MLP neurons of a small language model. Each row is named by its layer, matrix (gate and up: input weights; down: output weights) and neuron, and shows model dimensions 128-255. Each number is 128 + 32 x the weight over its row's rms, rounded and kept within 0 to 255. Numbers have three digits each. A neuron's up and down rows have the sign that makes its largest values positive.
After each neuron's rows, "fires before" lists the tokens most often just after its 100 highest values on Wikipedia text that the model never trained on; "fires on" lists the tokens most often at its 100 highest values on Wikipedia text that the model never trained on.

L19.gate436:200110119097114159164186123091088093142141089164089117103119111094147118127109126133137134124142113135139119202131101144127056142177053091127139189133134158151095141066127158062151110144163149096152104089100139136114131160088138090163146129076163122087145171055166114171162158067155078112160146185087107125137130110129103110105105144171116144141152149153158114133099148148134140177111
L19.up436:129162137110090119151153088174102103146187126132090146112164116094138065156143109116123129141161134145116076144111124131130108126115067110167091117096070165162096179086126098132125061158147117152149074108091130097129100127097175096058124098137118102059149080122111176132142091137156177158157145126131146108156055144168095111116085160143192129117106137108205125071140121131152165141098
L19.down436:062172143138123133085165092191079141151089149104124094095126114124061137097175156060143082158149084151084151166060147160123117133113104122124125120144146071138149129094102136141144080109130131184094112164144096148128147130143164144099145058165171096150099112144127071147141136109161201145107120078169062061135120153123072136097137164147073150157116099150162164124142148084138116138123
fires before: " a", ":", " an", "king", "z"
fires on: " is", " was", "\n", "pen", "ra"

L8.gate97:139177116085165121121188126142140088131163116149131174097108095097078113145138136135180130144088108176130151096154108113108119146108082148098164167120093137109158174130141112140088129112043191073169075078166161124163129069092143138180131159116118123185161146151073083228092185110081171186115134170085133160103108121122165139137099105141101081090127092079161097128162101132159136163122
L8.up97:123103180115136116131161142123118165159023132094100130130135081148132147116155151119173093103115154125104124156089124092132187100123127116114168151094166098161189085122130141111104131156127111070141106197074151104129080085144108091159099101146087161168135153054101094079119117149135148131137181097186131170095114094095145122124140141077100119140145176165144059134149139053086139121129
L8.down97:050139104116153116057037181131137144147089179157101133093169136125097180071143100139180159063149183122082153168124103151151130136101055140126150180096080199138087066127173125132094160123174115109138134108105139086141101105101129064130118133191079151128138124142127124130142153164115134119158113159062131091102153102061101141109115113107174074150143095150111137096113155099102154147111
fires before: "\n", "und", "ft", "ur", "ci", "ul"
fires on: " so", "\n", " So"

L9.gate209:145164159085132156115099112132131105155157098090107102126118190127136132164155128152173104071173106136138115070181152120137126082108151169082213118135107128076171130130097140161148131150116056156145181157109103125146102186108201183072163108136102118141121104098196116152183060143088152157180113133149054096180073219103151158093113125152095119138125084158131136097101117174119133165168
L9.up209:086104149111173112069187135145110183142189112106141073149095192077105110120124109135092069121139145163103146086098127103094071123124158140158146079140125093093173144163115118103078161104106054145105117155193111100122137162116069139109179163151136131107169124087053083092123128113106156153123116147130106178142100175073085150150176187107140143138092092117095116128135147161205094151116
L9.down209:180114130125123082128126098244138102071111141092101134141180121140110151154151117091139131148168190146114124169148106102077149136130161093143148132135130113142113170131126121189085095101132136096166081127112165118160122143166109136213131064106208163119103151181146104118035090145169104074103153076056119124140187121163234143115131131148143108151132055120080140162124142122131154096132
fires before: "\n", "-", "el"
fires on: "\n", "b", ")"

L17.gate324:150151124190088142152163175107150061162094100102120131086107103186157137176136129135179144183180112082147082148138161111129115159130125169093140123121187093102146105149078181158130146102090114118127108155104150203112080135083173142151112175106162130169116135088127124092122089167101157116146128138084128083185152152115074081155113132100155101128135101163142103140161108145130144142100
L17.up324:133130144151120153178120103132074151053099178108103152074096069098091137161124163159135142104122139128098124126098133152112056154139189140109127053123139102136120045144096106105119145169094156159114173138096132125154134138195132122148099111132136066120159122104126112129130125164100086116126181138093097125120076145176089194124164100151125146139124107143145064217128183220121124130129
L17.down324:126163079110074107080141157122170161157143178164125143116106067103173120085115126102131146094111082142080110113091190076111120177100180136128146199122155118114149134153200153063204100079192077130180155081160191137126134135101170107083095132137142156131132091110142090117168134143104136130179153131102077117112119180173088125137129089130074124175119133144169173108089093143079147119108
fires before: "ed", "al", "ing", "ation"
fires on: "ur", "is", "n", "ul", "c", "p"

L7.gate202:094134119137209151095224110155182151135156040061125141084128148131134075116085120104165107122144106158103106109148167103187147149119089120133143115124163161130120157137077056134137122109165160106147114136160108165120133010129178143163116098103108139084110143128155108118137153088131172067163141080126090098143115062104090139127086131111134117104135144161170123066118171133137150140133
L7.up202:107099079068105120141143127124118106148204175093162110115106222153079131110178162147158098187085103093100156097117074097116122138126146133121104156110137072084129106137128084162098121073125128116127116162172099147132156084120166183160135172117122118111124076066139119150092144128137147096187125133117121145194160177127209119119126169106087091111096085076131120141158133166132156140131
L7.down202:175065154147153145060178136120108190077129105105095128162150138076091126110173093110113123085113135105093061140136112096171152086144116130118144099110122072140191132158182143145151183177118103166155116160130104087116126140119122137216094089129142114200109134086177113118113107208122133123103189128029073123091144079080108108129165190145147077149136063141122116168105174135145136085098
fires before: "\n", "h", "P", "e", "ers", "ie"
fires on: "J", "ig", "\n", "="

L8.gate1:068187121142127091115107096099085088174157107105165118111148166174112111120049090112163079140152125164110155104072152139184132138187149145174152162140156157149055128109060079146187107162127121145140164151137083139165136070149142115104162118088135160189118152093159110172083118090157124129151102117069100210150157151111090118131108052152099161138114157154112183176106125105106150173144
L8.up1:112135186184122106186104125173145096175103075170124092209123111146132143178111163099127077065146103077180182134168167125146172148140176140142150095154133150142148202163051097115188180105149131087113092148179153169154161124157167105152137107158167113117197131097127146135112106159158084150153075166112123126080120154054136132093158122150167102149145111119109136127110146087097142185188
L8.down1:144080115163185099099113176142101176142144107130132122178138069137203181137124085113125131108131110121120130091175110171113118047139131089109138135139157161133127126163086142123121159144120078147137139129085079129078133093116153096168121145069105107102136148072110111086065140121149101113104107142062122147169207145158139102188099077157137150160140112108095148134138107123120157110161
fires before: "\n", " ", " the", "d"
fires on: "\n", " won", "ven", " score"

L7.gate343:100122120116118095079065170112091084092147187101119144066154114099146127115134128121175116128174170152127108160094077118165130152103080106130117139099162084074108131176120102120092133141092141062153134201095178152091141121118155105130152161162112167171140160155106136122149184063079172108175115111072119111109145085132145154152129111157152109129126114175086159139102114105118107157093
L7.up343:127115143132121124098084110161134158078156135125161143111139152110148123133117108117158142122176133171134130119131116120121163165137083064083076164120120161102121139173115081128043148121100183069148148207129192150090134138143151120115163140180109183196107122172085177088120166080139173153083084125137167113067143133118145171142094143145113146124117079151094142133146129065132125146107
L7.down343:119112142156156159118125148170163134047095203155103165116156194157103120118149182103126111119176157128102135133135131145118117094161123148108115140118150116125180115164130086147127113116125123053171083130113143126150122107136109125102134123198130133140096116149145146103138174093136142112142101124168174133079144124072186122125149107162147074128145072182135107132160124066173149069147
fires before: "ci", "ft", "und", "ur", "on"
fires on: " so", " So"

L18.gate300:138125115200081181128130051137135097166157121130169112104116072145198122106122073129093111127150202049157094146095103166153071155131098106097216171165173117154117152133121094144157128076121084157113121145102150126100130132128137143175156141110088144170086077146066163151128117135128147141161200135114108064190090123142149093145128119158142110114115160117093115148069144132114067103137
L18.up300:166129109177167174081120101058156139166110107147118155097113182127087153170171094136116095153087169168125125124157132074104109094092167103171139156158144165146133089141087129086076168112101081111157138101143073126119106181083121165101135124081130148150176099162130135131068114086114114123148108192100086127118169148071075097091154134181152081115150154154099172145145157148121073108172
L18.down300:119130115134148105135094051144098100108141152103129104144102112180185155138134133166099062078238110118113101086135092152163159048152131143061193110109152113148183082153119102172138176128153138120033125145080138168122091145073096087136153226147128093121106156096157165111120145129158084112146149111106182180114128134156162107127179143167132153073204162137152120130118139104143098104073
fires before: "s", "u", "d", "n"
fires on: "s", "it", "vi", "ist", "ten"

L12.gate189:137169124125081133125108192141123101158141103145122156081095128072102135137153054162195127149121168108083128149169144112157124114149116159178088109152159125102133173161128121075114145151073176128183169123094103065126117126046131064192148166087105119130096125140115132149094134113091121151212163137097114127147171090114148127116125093107110107127160118164144144077132165135157153184166
L12.up189:090129106142091126124205171140116083120142115189124153066136129124119098163153095180132126091195167128175113159161132131118057140141127156139127167188150100151196144164167130141176094105172195110142139138119169137112149087129075154179159196106107138125137069073143133097141145119108089128172097157139144156116149101159143155142162120181154136123105162122082130136078139068179166106094
L12.down189:110091181084097116168201138105134109187101073154063176105099067162174117139149077133175087116167136139161131186140169120204131142146110138098147136075131095126165185169074158130172086132148126107123091092116146161121143136139173170132138169136158188103117110118222157138153168111086083116100133095171108092081161084120161132127159149130191143171148145082145118096127117095191126129079
fires before: "s", "w", "g", "an", " to", "nd"
fires on: " Je", "po", " Po", " po"

L16.gate202:098137170138106121088124172050163113127065146087144114117134107140105149134127158108184105093162154113121128156124070115095143127091175090093189106067148078161146135095075166121158112150135092126144145120124132118132145103181139192086099150094147099126172140119062194102123148123099126129142173163095087143146187182103093058161135133120176140134154117113157112153133127179072107209113
L16.up202:186169129135142062094127172138131120074118156144150120093129153187123176136146135089101086147150167093119163138167128165117118129140107105140119215129124067112132137144098192112088161134137148148169128152094169102091119151131129100151203064144085143145135135079135127126082112105166137108172132146056100112192110112088099103063133182141161116134078095157138156119181137093103103194140
L16.down202:170134160160088070109134133125148169159127102133165097132125095196130120115141157156132165140133125136091140139143143148130197130130160115179103166156107137154069057121140149131141101172095152146174079155116106101145129188167143065110158179064140119206105101156023142174109088109086201103164174086123106143171127126216104095134107094158118113164157085128092172147136146105144184163159
fires before: "ed", "ing", "al", "s", "es", "it"
fires on: "d", "av", "et", "gu", "n", "e"

L15.gate35:136145116090135147108138136068157146141082084181117129159168136135168090118111127133114154104177152093145092126143100139166150089105151107200152084105156092126098073104094164091138144066126173175133168124064125145136133194112155082098125106154085138118124170114120059146147108138120115131167104128157100119097123191094088135135096185124095133163113132156150133090129149155154130134109
L15.up35:115132100190172126102145142079068085134137152153195140111119120160109100187118188218157119124112087159075122105147148172059145206140123108124204139180152157139145140172089147102190094109207148148124187183162198157161136159160145152099174134181156139092145139130168135095129171131169158128087105122107141137139124152143133111101142104133123116114155097177170127121173134155104159106147
L15.down35:124199137089206155110186141235096153127185085086125132119080126075074104145083138096120057124101186151173151169161104094135123107132162164117067143137129132116163130126125106108155118133119128132139078148119199081084144125148122112145129126124153118128125102091126101151113136097106112105146177119143100105139173111150076080181122152157121110135158100155152135145096115115087132117151
fires before: "s"
fires on: "'"

L17.gate323:175117124091113114143105143080113166107081169158113103049211148102113074143109116111155113136161140114108130160174206108138100119161092119136095184127123149118115161123137158128108100142136111136074133142071143068114094170146108078155136139130141146149126131087083141113102077120092142143084132122126157110138171154078178153102111148133075169194116072188125099087124135122097096152159
L17.up323:093087159130086156127134155133191099161059135111174110196058078099110168128101164124142142116164106078141183122145120105094125167138114163138164144154121144166096137154119138161146110176147128118123110139146161125060133114116143115113143086107183172112067048160155125099092154113155166091158147179133088177154126111158125105126118104092116113082090139186159178177125083174159060070148
L17.down323:170203124112139167113117080210121151106155141087133106132137155107057111176108114130146106175090130109089137095128150116189092161121098150119060143111151111154140088161113120156117143157138183097136124189102108089114181147145109155119104152103165081135128134115110136160102169088082134183090146118110141192168120136100088143157067167114039094171101085130187118118069155107170147114111
fires before: "s"
fires on: "'"

L5.gate246:134128109183116163102141124133079069095073162137157210138093143102132120130080162127151120141143126074106132138139106212147120120139100159086180103096165121152098162106145118111155093162102137107095099073140144130165136163101147134140047133114113152073099148162077112120029120103154144117133157080080119162121166134081185102128121098119145127113155161080103148144125110161134120135109
L5.up246:142070095175120167122150120140041115120088135156133165088106156153131146166122183120180121158090137086107142132173151202095108138106129193100186081092122153188104172155115123100112135091136147076125095084128132099161113138107095129142052178175125151147086121148120133080054100143169174142082129105144174159133180181133173104121125120100183152131141127090096100172149138116162157156131
L5.down246:146105142154079146113141117160085127115117160130091162108110163163140124103111143108142130153110156111111148081116120171126085114144128127148103094081098126116145146142109120127105107106152146111154069118110143081114171078056110143156107121182163098152074129128127164068102090167159160185093074124154237114173158137108148123144109109174189173137141113146082142136153168137196187151143
fires before: "ct", "il", "vel", "ck", "d", "st"
fires on: "tra", " Tra"

L20.gate496:110142087108155153157127132131120164113152117095078142182101137118128156130174116167089145146145121141128115114157149138102123187121143136197123107167107109140158143082187135119097150207122091125120154140114146151170126155076180090172125134096139203094143115082117168157112124120180148111143163121136094145146143078115107191117134131099120112145078210128111120063104105119142097075156
L20.up496:116138114140133161138064088149129170091088118147123192132103128155095082137097118123091152148114139073176136106124131094164097145110120092117081155085096174162161143089097109148156160141071168097149141107140087097131154158216166113140099132107098162176147091195056118096138184107095117085143109151131161149143140100160162157203163118075107156084155186164073147152182146174138164152089
L20.down496:119155120148090154142125166052143159147130130077115156133104114163122099141084137208141116104187152065142071117132140098098125174111163080148086155158148129150168169118150182129135076078105100101161111115124100132191156093120127148076125153144171130141137146124112098124121131140186109171171121142107182192073082118215131061096123158121114164180053099093084123136121084123165119163146
fires before: "s", "al", "us", "is", "it", "ite"
fires on: "s", "oc", "ni", "hy", "b"

L15.gate223:180089181118135052089117141085120193128113058151127117126164130070145133139106123150083112146114085107147138105140063124110126186130104085105146107103158177136078148012116083108113153085083146162136119096184140141106150155125150141152166136110144152126097121111168099095128094134138106049123191190189119155131145129137113100138140141137102080107078139188148090127103100144132077126145
L15.up223:173163087096086116152095189126124131143065197087108112161091153059091189119154128094141154157117145080092120142182155126187103120089152147185143141211125099087118160109140143133082146132139142176146092161123132129170099104137127182113136095071155140195112147123120140102103103145115119115088068118190099096109078123128157115136127135171168133103117137116162111089129132095167176084136
L15.down223:152128148192178110158149183143088120080104118079091108094101143123139115148060114112165103129088077121154108082120113147145189144151152129098123156132112148149103155100133131117080153171117113140120147171136178121094145127185164136145168136103134114103044118049144172111129139162143192160158150158151102101064161069192144163130135141114150170109146145160139119153117159105115181132195
fires before: "s"
fires on: "'", "w"

L5.gate284:120112125124150095135075182166161124147138096129091143152122119104168111124111175088085136070089173079152157132122130154144089107153144128096125106095128167183146127129144167107113134117174142125116089064156093128141109193158137138113117113157189203080114167142164135086131163103184051118090117128099122075109121114132116134070091146125162181118199150117100161078133097153127077123113
L5.up284:190125126179067141146094136178089125124151178093077088154210101123089134150128146100125187150153116201120141159211122127111079142128108049203164184162103156164108120096125158063163129133172158128151103152125118116118090091112125099099129145091095124116153122141168167133185150122142175178113096133148195074154092124134155112129116148213172147133112140076171076107145164133117124151127
L5.down284:111189163043095095125165117103120120137148107174090161135083161105103125076142141113166130124090090130114087166138133135136137083165088130117078124179114060092115103121164040185157102124099111141041117105127133142089140091139100127158130103113072098139086123139117117114147087176139168151142139126144109121141168127121131161067174059158109147163043142138176086142087152088113110123104
fires before: "\n"
fires on: "\n"

L20.gate393:121138108128134137173154118133074045149196082108131089111117143098118167080166157173131097108138124165152080146151082165175119080168149090101172124040112161139116116088145177138148084129117119070169131080101046122090186095107126162169161113152089101124122123141118091146161131113141107119115133120118100122134113172103108085119176134110079119040076147162102185116104130113106074151127
L20.up393:126158092119168168120187176137171092144146102159143124132108138045079150142168116169146116167127187145150143103150121182130108075131122123125084140102131103112076121149166098159150067099065109118170088102112167120126113104125066133093084121118105125068156068160142110124155091160189125102147104164127182067098171176076034094135106169126136147111160079136080139110162169126148137176181
L20.down393:153166125124130142085176130141160141097180091071052127148169127101172105109169139116140080148121124090142141106210138142131120127151179158142102179182130124125118101104073179138125145116152139125166110119063200091083136129143173065135178189130158189144153115092155136117114093086202143116096202176106101152110099074080109113076150121105135086164087182136093103153109176119083117149059
fires before: "s", "d"
fires on: "as", "lu", "ten", "es", "ci"

L9.gate153:085165142139106072114120122180098166114037047096162125122124119094125143098145160122103204179177110118138086182123123098084116124122146119138147145137148129139148121116151094114151118111165141172114108170135188090148164091139130159105154153152092168087172156081155151138127119150065159116140147125061103165109188152088130114116122134132072138120085158159112073137122134102104088147094
L9.up153:122101138164190106104102161105116102174107116139130110199106078109148131113154166142130085094111090110155088146046161091122093141197084138094164098102113105116128168147085118186096131107106133192111134150131076081171128138103089179115117146181194163203100193080125127159127088160100148080101136123141114156157087126111099123171107163116124145122160115148129122128166116104095142180104
L9.down153:171163127115110155188150078115123124172120147167104138116131124080136174111127043170115051135124094124121169051173179142131153079077149157091094145157157063156131144112125122135195121107061115123100108142111114105155130101164101125088155118092025135131120104112222144074144220123178113167148135157139122138096140090150090085116136196161164167141092128123113161172092128142132075101147
fires before: "\n", "-"
fires on: "\n", "and"

L13.gate186:155142115136132059174107098094122121158075118136127136087144091138087176119108153152176115177174122197190202148135088121185164164081120096122074100154145165134130108115084170114131151128133191124138085158131152168089131157109147130109125167117087160133171099094110159158163085146189135058146101103087114129114130090077151113142154126148074128190118123128113086087117152113141097145117
L13.up186:067121136083114169202062148148148112094000080102101086113185152164151118199122119163193106095150103119117090110141080148102179148147111171154133160121124100112098104155141118109119076150087123146092169135066100133153117145127124150087102121160132123084120123131128106097142141183101110206122140121130096103120122088155080105084084132099173154141158142103173167080117094160114066097152
L13.down186:137135128151114107088128111123102151144074152147163123148162152092106097170110140153129112117160115109114135150110129182129148129120154163157169112109119152142116200131169137169199075169119116165096131125126177151099189218126180110151124155076108092171105132107140127113138166183124077134113139112164135114203135081133108103040107096162141113115081112228166121142121089172159136143155
fires before: " a", " an", "th", "tra"
fires on: " is", "l", "o", " was", " are", "am"

L18.gate417:107097110092121111068099150122134156136073118120142157135113114157149125112097120198141139089089134128126103096159110174116136090198130140103162143116124191145168149122083165110130151172145078065126149128138154155115129153132158066111155152161114069096135115109148119149122149159183090130170187155155139034104086149146086126140118122114145105141043146153028157125129171120108132160089
L18.up417:172146156137158077159036127083147112092082130140159176156110066139134139093096145056089178090140175174107122167128117169098123130127175095047149175146130093169181146070070090114127121135127099161088127157135145143124163118137094119060116153178081104138155173159127102099172112088094079164156115166089096126075097146163124126138162117138184175119154175159121164169119134112125126084141
L18.down417:086084135106099118181123090106131200105106115156147172139103161125138127124138147156154161185191130125085161155140091205141099102086028137167094097114153092118144182144163083119182129163129141096139164137140154105096123122134146145158112116177077075132072134183096125110134070132103074143139131135137194069104118081133070071105142093133109059134114140175124094124148076111124075139147
fires before: " in", " by", " to", " as", ".", " on"
fires on: "ed", " used", " published", " made", "ated"

L7.gate472:067168152132147154117092083119203104136127132121148153172117142097106083147137155104127141128166171106155124156125151110113130143123097153099126079170178122136118145122107079140142068056148090126104150137144123116133146123136145113107179146070088119124158145094183119169126121078160107125171116086084114108066115124069096108155171108138096168156150143073161158133098084156095087151066
L7.up472:147115144142129083166148147149131082120135118101117125101120070165130109114117090097086136036113074113128115107159104124177120143098106118093179134133165102138150130157139112143168125118139136104135070073134113184133126162111120144154069167108184138186132139162169073076147123124128115099105119086152158155143114112092188090106104086098136117101107133156161167151130090189088100116141
L7.down472:147157142164138119126084084067097095091094111143128138124128098128090118149105086137102179116131102136140151166129155134173139121086161167073158081160117099153082178181119148062151116048099150150079108095151118162094153208169134126135098159110124094169131159142126159162095092064137125109149132061137065108117108107183119123090077130085128100129115108076171138093100048161083112181149
fires before: "-", "\n", " "
fires on: "\n"

L7.gate52:119097066150173084144116142141156123148090125147119125159100145129158178109148121065144099078128110087162135143137135092114192106114166085123180101097129072163160115140148053109069133152143137086081081161161084116184200131151143098106143109100126168084140168110118091102139129174110140093151089129095136157056152170155160195155149148125073140117141164100098110166155094145128134214122
L7.up52:182074161162110149118083119164047145111114154117099082130120184150128108149164108090100099174148151081103167180136177038148184125123152168115121147159146140129134156158122110154114128210128165090159151094147145142085118095083148134155130118095119129109161080164122161136139115132175112120053112160122123133105148111092153109135127116136119068194108176104108077160109070164132144134136
L7.down52:122109160112190137144158109160142153150137094104124134078104123171134145072126174118098098164149203123099091131135181072132108124097121142152106120123133119107168167112114103133131115179170184100127128085125108134122159113098144092182174127117165121099116129059132146084146124122133121167152108147092104145109098103153127115131187120144068156157124097081116179125111163077143095137068
fires before: "\n"
fires on: "\n"

L19.gate336:197139080170091103166098142113107091172116125092147159162077105141084154126114151123172132159140100147086160122087105125125108097077141135098097176077130110117179119153119139172131113157077098130119088136084064138041244133128148075091110107114147100131140183059073052078110117150115117068173155111091118107129153131091075132141143124106089076133089119138184198105123171146125131117092
L19.up336:166164145148079120121123090081161137111155119140168119124115110167119121131116106123174097089048095108110183103097075075095142104184078177097104131126169162203076160160102139184163201123120131116119088139147130132125096161116127082141065125083130135132149137080083148092141098102148101163169142103160103152149097153130094104072052107105093170091128088108128113119192146171128168169171
L19.down336:109150056050126143129088079133166136145141136129117143167134122103139170135126056074120194119125116140116169126092097115107089162117167152086099114119128156168129128114088122181136124081098147099140152097103127171080089104163112126114117097155077123166111097109119162074053136066106120134123121091123127089176126214104113185076098125079123192156121101117173131122141137185092142129088
fires before: " ", " a", "y", " in", " ex", " un"
fires on: " an", "n"

L19.gate410:120163166124172136130113106135090163126064082106146158104144100139133131103081114140127164145172087163111062141141085145103125090125138121131121154126105145045153141162060119103081147143113121063154122119107134115147102112127138118117133113126101151155112130150140117086023212126130099121148168097138143108116193130024077125100108110150121097126091111083135127116140128128191096142057
L19.up410:132170090153113061149083141138108085131103065086105132152112119141122141163123195076096140146188131097105114144065103191176111137109140086106109163097091181108160098150064104140114138155097146132127178142106120081108134129128127101140112124128115103203130180154097134112100136079076137097143144092090105148175122164122112156069131178116140135119061160104060142110101160120151137119042
L19.down410:119093124096100107139122142149135166108119116106113184075115223115145107149103139133086153172145137150110104112153071166116127123088118125136114121115148135141149151174114159107115119153140138084144105100074146144076079126138152164194111093134151114222191083118090191098170167115143073144130136167171135122155110112120147103154153102146131105128179073120165149125094184157154100119158
fires before: " in", " as", " on", " to", " by", " at"
fires on: "ed", "ing", " located", "ated", "n", " such"

L20.gate199:113105096124109161106163120104195142159117134192137169117151130132120105134116162086130066107160177159157089182126100147155132178137088140151172135096180112134154181111161146129095129100120085139158222135131130142138094106152087095160109069168083164147104102167120063123142149130089174129123120142124105143053108117132064110146158124119114147194174116146122133152106172106159050131111
L20.up199:128112126140126163156168115167124112217127065103134123093111156140098046109121073118142101164099112156132132166113143160118140134129075101123087136130140141138163154138114145113193132072218147131168086131131107137064196188147124091173137115156110135127081155157206046100152171081152177084110113160112149148144140122126165169065091080136119151122106130175094093176180105101134090119100
L20.down199:135084095090158131115118211119129127113148110103124206132192178061150176158086071129142071142127121115094108081153139116145117149112151107110093093156163154144082130135140135115143065139090169104107112135087159134153156149138157202195129106085162159132111124197105181141083159158100109130152086116135138175135099132159114171112146193154118133164134141147100197171145182156161096156125
fires before: "s", "ft", "il", "us", "ment"
fires on: "s", "ra", "ri", "d", "an", " Ra"

L18.gate55:139165193155114094118078157109152137138136102165117076085140165109096110116158102192137107125129103136126106140108120078105156120127105151121089080174144145144123112126131111129111142105181182148135134179154097090093139127166140102148178118107127134146093109106177099158132199081095109116131173139188126216112127165153210113095123118200084155147107171179083091126065132186165154138192
L18.up55:106146095131099119139114104141111150150164094115163115123159141168103129156175107135098143096095127155140179137141142107136068170091149175117107107120135095091192095062179149103184116090146147110089139189114119106112147100117134177083122151108147163136129075090093141183112131164117166115126096145179084082129117110164065179250196115139096090135097103115141124110115116133110089075087
L18.down55:123138120163140134155173171118117138082106103132118108118121181154197171127068142107152117163131072103166081128084133125118129180098126140140120154120183130115147119135164106098106142124143125145182083154101105158127125154179116089171117185108166138115159119144150189093110142081088139132160130161128094168139150107204137144148144121097131068142161103159170141127166166162112142120144
fires before: "s"
fires on: "'"

L11.gate48:091153147150094116128142189154138115103108111155071085074124075108146172092128090127115140136208133165094075164123168162133115093101149140166101092211211086121138137133149101099177118138121133148155097119145168176156166124166137109160133151124109141129168126073167131169129125122123199124162164118116065154189153141104173184143107132131117121158125148129120134176105124117119092107140
L11.up48:125141143140137110119119107090155069134086109129114124110137120129159070122125069116177143146076096157103091137134179106136159145101110105093148110131061087153109072179099145190177133037112097109098094102126131120192186119157094124088127169121106078109118163086125072114103094109109141125140108153151161145086070100141140116073095102118176133086059151100103158097207052166102144167132
L11.down48:128091089169123162161178109114148122144057130123137109134122142142065187199062066152162150160106135121122137122118193167119138065112109097085118100160123092165089123228167109159139103182156109145133083085115119104130102083138118065108118133069115143081104106127143097123079123120143148122151100129113116137122117136106118148159105184125202110123098139123130131078156085129165073096157
fires before: "-", "\n", "\""
fires on: "\n"

L19.gate283:080173165146132120142167162074177157120144140136160158155164122137137134163114119116155130097086155069123131129226173125162167130120168146158146160153188137139143156077140123119105129079142151081086109144147186145146070156132089060149105168085064139103110114193119113123108094113144155079156184143086125149071092122150104154106139115123153076098160152097134122133111119122143178176171
L19.up283:108166082171086093102082110055160152101132127179113132139159151120099189137109150070144143085132165133077144151135064098134114113114130124216109138114108108122170178137083065152164126088144133121118144119123193146094095145130113112080059126170147135161110144105124102131156206111133159090172156089095196131141112166123114108112133127104142092110110139174155117136144141167108113096088
L19.down283:082168127094199120119132122171167127125132166074116165131161083161077103151125110143090150079110116078149111152115099143080125155151114145066086185144182147096176101119177122081127137148199111118147158081119180156136128092118147156143152090126143106143081065163160120124134106114179136095156074132140103088129183076146126075109161123051149101119148116149109134138107073148127112156109
fires before: "al", "ton", "el", "mb", "it", "s"
fires on: "cu", "o", "ip", "n", "p", "b"

L9.gate316:181094111044113166160133138134171108179131160076119120168114115130111094069127124128164088111181114089148120096142165138143155150135096153138117193092171087100126122149095193138082133120124148134120137145124109140120187156125136082085122139145103114111084123083086151115040178120180188114176118098109055109123147132134186161168157137135075099106136173133077108120143119118158118103092
L9.up316:113165182044115206157098083170113131100185117095079104147157155090110085141118151123126141114100107143114091105169126163155077130139118146183095109132122117066101113119170150154116117117100157131089119102091151209127111114147202106077147168187094089209070078171175185104138137140116161158147063076084130088109062152132117131179175114134145166170119161094105146160116175116152138109099
L9.down316:123127094147098142094144087112117115092151140121077122169134170145134106133113182073109147153105091102104075167150095143140090133121131161143108087128107182060155130104152128063127159157151126114107127047131194202147114113141156071115101138101170112162139052148173184135152113165131175149114105139170178076085131176175068110086134113159144165180182143047147157118133137147133165114085
fires before: "\n", "e"
fires on: "==", "op", " ==", "com", " Education"